python train.py --num_hidden_layers=12 --hidden_size=384 --num_attention_heads=4 --num_key_value_heads=2 --head_dim=96 --intermediate_size=768 --vocab_size=2048 --hidden_act="swiglu" --norm="rmsnorm" --norm_place="pre" --norm_eps=1e-05 --positions="rope" --rope_theta=10000.0 --rope_fraction=0.75 --qk_norm=false --attn_scale=0.102 --bias="none" --tie_word_embeddings=false --parallel_block=false --init="normal" --init_std_qkv=0.0255 --init_std_o=0.0052 --init_std_up=0.0255 --init_std_down=0.00368 --optimizer="muon_variant" --learning_rate=0.021 --lr_mult_o=2.0 --beta1=0.9 --lr_head=0.00895 --max_grad_norm=2.0 --warmup_steps=200 --schedule="wsd" --decay_fraction=0.725 --decay_shape="linear" --final_lr_fraction=0.1 --batch_tokens=131072 --max_seq_len=1024 --doc_mask=true --train_tokens=660200000 --max_steps=5037 --dataset="wikipedia_en"
MLP neurons of a small language model. Each row is named by its layer, matrix (gate and up: input weights) and neuron, and shows model dimensions 112-207. Each number is 128 + 24 x the weight over its row's rms, rounded and kept within 0 to 255. A neuron's up and down rows have the sign that makes its largest values positive.
After each neuron's rows, "fires in" lists the words (lower case) most often at its 100 highest values on Wikipedia text that the model never trained on; "fires on" lists the tokens most often at its 100 highest values on Wikipedia text that the model never trained on.

L2.gate402 [ 78  93 131 137 161 144 107 106  94 124 130  73 150 135  97 131 176  93 132 145 113 161 117  92 135 149 145 100  94 126  73 119 149  85 113 122 122 137 139 121 127 113 107 146  68 116 118 145 154 151 128  53 140 111 183 126 133 109 139 104  96 173 115 125 118 130 135 136 146 148 161 118 120 143 138 136 154 136 145 138 164 161 132 134 106 134 138 119 119 140 150 118 125  89 124 149]
L2.up402 [122 113 150 149 148 106 138 107 113 138 114 113 186 111  91 125 110  90 148 140 117 130 144 105  99 118 108 123 139  92 134 107 119 153  98 135 146 148 142 154 151 132  92 198 108 103 154 120 133 141  92  94  97 123 179 107 129 127 135 120  93 143 104  96 133 131 137 140 166 152 161 123 135 135 165 148 130 115 113 157 100 144 148 107  93 177 110  93 148  87 180 129 140 121 120 128]
fires in: "may", "will", "could", "would", "can"
fires on: " may", " will", " could", " would", " can"

L6.gate329 [ 97 124 124 130 111 137 107 111 144 145 158 131 128 157 166 134 120 147 147 160 101 118 164 143 139 123 162 141 100 131 123 140 152 125 181 143  84 152 155 132 129  94  82  63 115 102 133 111 114 130 132  90  85 119 124 135 145 130 108 149 137 131 123 123 130 145  91 128  84 164 157 127 161 161 103  98 123 112 103 112 136 105 108 124 110 138 139 159 141  77 116 175  96 111 184 117]
L6.up329 [111 150 121 116 110  99 143 126  99  86 115 106 108 161 136 119 120 118 146 202 111 135 106 113 103 118 125 142 122 169 113 134  94  79 132 157 105  71 110 148  71 118 107 141 148  84 137 144 132  85 113 132 138 104 107 143 190 114 116 113 128 143 125 137 159 118  98  92 140  98 154 134 165 100 141 122 137 121 156 150 105 130 139 152 124 148 131 178 157 116 106 118 153 128 126 168]
fires in: "his", "her"
fires on: " his", " her"

L6.gate555 [112 134 127 127 151 155 104 133 166 126 127 127 140 128 148 130 151 122 119 151 141  89 125 104 123 130 129 142 131 142 124 137 118 126 111 140 117 165 117 142 145 166 126 117 147 166  98 139 125 112 107  98 133 151 174 138 131  67  96 118 185 106 125 160 135 150 124 182 118 113 135 122 148 160 179 121 101 124 132 167 103 145 139 114 111 122 163  92 140 117 152  82 157  82 139 116]
L6.up555 [142 123 146 119 181 167 144 153 118  79 128 104 112  97 113  83 119 130  89 101 162 138 102 115 167 107  91 131 105 136  99 135 120 125 133  92 145  75 134 150  94 147 110 158 141 127 118 112 174 131 127 143 127 148 110 152  73 122 113 121 160 176 114 176 102 160 154 121  84  79 112 106 185 129 114 119 117 134 129 126 120 103 116 186 136 123 108 125 140 127 121 124 136  88 124 151]
fires in: "went", "born", "moved", "transferred", "going", "life"
fires on: "ed", "ent", " born", "red", "ing", "el"

L8.gate91 [133 141 129 145 121 166 128 127 127  98 142 113 123 138 173 127 133 140 134 111 126 103 178 142 121 170 131 103 108 164 173 116 150 143 167 134 155 116 139 140 126 136 159 127  56  80 158 142 123 134 133 147 103 131 115 196 119 136  60 155 168 140 156 134 110 148  99 144 149 137  88 155 128 123 157 114 111 130 127 165 143 108 107 122 113 155 133 191 108  82 142 127 112 170  87 139]
L8.up91 [128 101 104 147 149 152 113  99 131 112 148  77 158 105  99 144 123 125 136 148  94 132 105 145 134 132 136 143 173  76 119 150 163 179 152 157 155 189 157 114  91  81 141 164 103 113 144 137 112 139 113 176 131 159 134 111 155 109 127 151 133 105 121 126  83 113 157 152 106 142 143 137 148 116 144 140 111 145 139 137 129 123 159  64  93 141 132 145 162 102 115 122 139 123  89 111]
fires in: "was", "is", "be", "were", "also"
fires on: " was", " is", " be", " were", " also"

L2.gate723 [145 110 126 121 120 153 136 115 138 116 195  98 130  76 116 153 158 128 129 124 147 106 127 143 159 147 134  80 137 107 171 165 146 134 127 143 146  92 138 108 140 152 101 131 140 120 115 141 172 113 100 142 118 112 134 153  98 118 115 105 111 147 107 118 141 150  53 164 209 161 109 126 101 154 159 125 100 119 143 150 160 129 153 128 123 136 101 132 125 169 121 106 128 103 122 132]
L2.up723 [122  95 119 108 120 162 110 149 147  96 189  93 114  89 124 128 137 134 118 116 137 144  96 155 149 118 129 131 150 117 141 149 107 117 189  82 166 130 130 109 135 145 167 119 131 143 139 104 132  86 131 137 131 119 128 164 137 122 138 148 103 104 109 136 110  96  80 120 128 142 128 107  87 148 165  96  91 112 126 145 140 125 152 134 135 128 107 128 123 137 121 149 154 130  95 126]
fires in: "second", "another", "same", "one", "each"
fires on: "other", " second", " same", " one", " each", "xt"

L2.gate690 [123 127 133 135 117  98 144 122 108 119 141  93 127 128  96 139 113 143 118 134 112 129 138 128 146 119 161 152  98 124 180 116 125 136 113 136 146 132 102 157 158 164 185  86 153 106 125 120 167 119 130 118 128 114 128  92 132 100 156 132  73 108 173 155 106 118 117 100 142 118 150 129 123 137 114 141 150 134 106 135 124 128 187 190 145 131 123 104 110 167 160 116 137 137 114 130]
L2.up690 [127 176 109 129 161 132  93 160 121 135 101 123 139 142 138 178 114 110 106 137  79  68 111 151 108 146 130 120 126 138 113 104 163 137 115 141 127 167  77 141 146 146 128 132 121 115 119 133 122 109 169 106 121 150 112 147 139 125  76 105 132 132 131 113 107 157 172 114 139 158 134 130 152  91 156 130 133 136 122 126 113 115 141 132 122 148 136 125 157 148  96 116 107 125 118  98]
fires in: "several", "many", "they", "out", "went"
fires on: " several", " many", " out", " four"

L2.gate397 [151 141 130 130 112 105 141 106  98 103 115 114 176  72  96 115 119 134 103 105 123 151 127 133 114 110 165 115 126 173 142 147 143 100 103 220  93 108 132 150 138 131 160 121 133 141 120 125 136 150 148 111  98 147 103  93 119 150 146 143  83 115 141 144 145 100 122 107 175  92 129 115 168 127 151 162 106 130 173 159 108 151 144 116 104 144 124 131 126 140  98 127 136 130 158 155]
L2.up397 [138 161 145 164 119 115 113 102 117 103 113 115 157  68 113 115 138 101  87  77 114 164 137 107 121 130 129 143 138 145 151 121 135 113 136 182  80 128 113 119 114 140 137 127 151 112  87 152 135 142 184 143  94 140  81 112 142 171 126 116  73 128 169 152 130  94 112 100 162 119 129 106 158 121 145 159 105 120 132 146 114 155 134 114  76 119 152 148 163 148 114 132 116  96 159  97]
fires in: "other", "some", "many", "them", "others", "several"
fires on: " other", " some", " many", " them", " several"

L6.gate363 [131 108 138 104 138  91 147 119 187 126 145  76 149  68 118 136 136 110 121 143 144  97 108 155 136 121  98 141 123 121 178 136 141 162 131 130 102 105 200  99 116 150 120 108 154 136 148 129 166  95 137 128  89 133 137  68 125 128 138 155 132  95 104 159 138  97 118 154 118  89 107  71 126 114 119 139  95 142 138 149 184 121 156 125 138 141 132 135 136 111 114 131 137 151  93 130]
L6.up363 [145 120 135 146 136 124  93 139 120  94 147 111 155 124 119 139 180 160 161 126 119  94  77 117 150 131  96 114 165 104 147 128 134  90 114 123 120  95 101 100 126 173 145 150 126 129  98 141 185  95 151 147 168  95 123 132 160 111 111 133 122  55 172 100 154  83 140 171 152 155 124  85 128 130 132 115 134  79  78 104  42  95 176 154 144 135 133 111 123 135 113 151  93 162 136 125]
fires in: "along", "front", "speed", "off", "time", "on"
fires on: " along", "ed", " off", "t", " time", " on"

L8.gate227 [139 120  86 124 164 120 120 118 113 116 141 107 141 109 151  98  89 128 138 146 130 114  97 146  81 130 151 120 134  70  93 183 144 146  63 140 141 127 135  90 107 119 163 123 130 121 169 126 136 139 124 125 116 129 165 137 130 119 109 129  99 100 120  85 128 123 109 143 151 126 132 126 109 126 127 148 121 119 156 122 139 142 120 105 107 127  76 124 113 103 149 169  73  97 127 134]
L8.up227 [162 137 113 164  88 108 172 149 125 126 130 139 188  83 135  97 139 129 113 128 113 140  78 119 105 157 122 111 158 145 172 108 147  84 143 104 153 146 116 123  94 113 156 135 123 125 131 120 116 105  95  76 159 134 109  72 105 115  82 135  97 149 127 149 133 136 173 103 147 129 141 135  68 150  92 130 100  94 136 143 101 144 143 106 142 153 119 136 169 118 108 116 145 127 110 148]
fires in: "was", "were", "being", "been"
fires on: " was", " were", " being", " been", "ily"

L4.gate678 [145 133 107 127 162 142 103  97 110  81 139 116 116 128 143 151 154 127 116 156 128 133 110 117  68 103 155 102 137 110 142 119 142  70 119 128  66 158 183 134 118 117 113 138 124 119 175 122 120  94 169 117 122 143 165 112  85 105 115 147  98 118 158 128 135 144 143 168 103 124 131 125 115 127 153 130 106 110 147 133 134 123 154 112 128  97 119 149 115 119 113 106 100 109 134 118]
L4.up678 [126 124 100 167 150 118 123 112 143  95 159 130 167 121 152 142 148 137 125 116 115 146  84 100  72  15 174 124 141 113 132 105 169  84 111  96  69 114 163 128 116 129 131 153  98 132 147 152 113 108 139 103 115 112 187 127 108 103 113 175 112 132 106 117 136 144 190 146 118 138 135 132 109  83 122 111 112 104 137 134 128 110 140 112 163 112 133 129 125 151  93 104 158 158 150 118]
fires in: "can", "would", "may", "could", "must", "canal"
fires on: " can", " would", " may", " could", " Can", "ust"

L4.gate78 [153 118 114 136 108 103  99 133 112 143 144  94 126 107 151 146 152 174 140  97  97 107 103 130 168 135  95 120 112 136 108 107 111 118 107 152 154 108 153 147 137 162  92 151 104 124 108 118 135 177 168 166 132 153 110 102 103 135 127  78 108 112  75  77 127 118 108  92 158 143 124  61 107 162 154 104  83 150 126 145 136 118  94 198 162  94 118 145  99 111 138 159 131  84 117 109]
L4.up78 [109 122 100 150 151 133 152 102 108 104 122 124 114  62 156 130 183 129 128 158 128 143  84 144 152 119 127 142  90 187 124 159 129 151 136 146  93 159 149 126 106 107 103 147 158  74 146 107 161 108 112 118 127 124  88  82 114 133 140 104 118  78 118 109 130 130 104 100 149 101 109  80 146 127 130 123  99 144 152 153  76 143 110 155 149 144 168 142 140 151 118 153 141 113 136 120]
fires in: "his", "her", "their"
fires on: " his", " her", " His", "er", " Her", " their"

L4.gate574 [156 109 127 114 136 153 149 153  60 150 115 129 154  62 113 149 152 112 111 158 142 120 119 113  84  99 112 104 150 138 142 153 171  88 129 107 113 113 143 162 101 153 154 126  68  95 126 102 183 123 144 123 118 113 159 140 111 110 118 127 151  99 120 115 148 126 100  74 132 157 136 106 105 153 119 172 125 126 134 155 149 127 105 106 150 120 109  96 128 165 159  87 130  94 133 120]
L4.up574 [149 110 113 147 110 162 141 138 115 152 121 105 157 104  96 140 155 114 137 125 111 153 106 133 116 100 128  93 122 115 140 148 176 121 118 126 123 147 142 152 130 161 141 115 110 110 146 103 148 127 136 132 104 135 156 150 138 119 137 134 134 118 124 115 144 148 187 111 156 199 139 110 129 139  88 156 133 112 125 142 140 113 108 152 121 100 124 123 134 144 147 139 108 119 133 136]
fires in: "would", "can", "to", "could", "must"
fires on: " can", " would", " could", "ust", "to", "o"

L8.gate492 [168 141 146  93 166 121 106 150 112 105 159 107 143 121 120 135 141 120 128 134 140 129 121 169 169 130 100 154  87 144 139  98 126  71 148 137 110 118 127 140 129 125 151 135 108 121 171 111 120 102  86 166 148 136 107 117 137 113  86  95 134 130 128 133 137 139 100 149 195 145 119 134 123 112 144  97 123 153 123 120 183  52 130 141 165 167 138 152 127 130 122 137 129 114 115 146]
L8.up492 [145 119 121  58 149 118  89 144  95 119 133  95 104 124 117  97 134 113 112 122 124 120  91 139 116 149 144 151 117 128 127 134 117 131 152 138 108  85 177 177 150  66 109  94 150 113 147  84 123 130 129 155 149 118 125 162 131  83 131 123 126 115 136  88 119 121 145 152 127 101 113 111  98  56 157 130 133 168 115 117 143 150 138 138 140 152 120 113 103 153 112 134 133 120 153  97]
fires in: "an", "another"
fires on: " an"

L6.gate220 [149 132 173 105 101 139 146 153 139 128 136  96  99 133 166 150 158 151 130 144 125 115 102 118 104 146  66 127 130 125 137 124 124 156  98 145 185 125 159 107 101  87 154 129 135 144 133 123 148 141 132 125 160 146 146  90 108 139  84 128 123 136 150 105 102 107 162 150 133 154 151 146 171  87 129 133 131 125  73 159 101 105 154 173 137 107 128 114  86 169 189 164 151 119 103 126]
L6.up220 [140 123 144 143 124 124 132 126 143 127 148 144 153 122 124 146  90 135 129 158 161 168 123 150  89 116 130 175 122 120  96 114 150 153 147 117 144 118 134 166 152 124 146 146 141  95 125 147 154 126 148 155 162 136 119 113 203 111 121  94 133 134 137  92 112  73 115 149 151 158 124  84 110 137 153 142 150  72 133 110 131 119 161 146 138 136 113 160 116 145 116 134 109 136 136 121]
fires in: "on", "along"
fires on: " on", " along", "b", "tern", " On"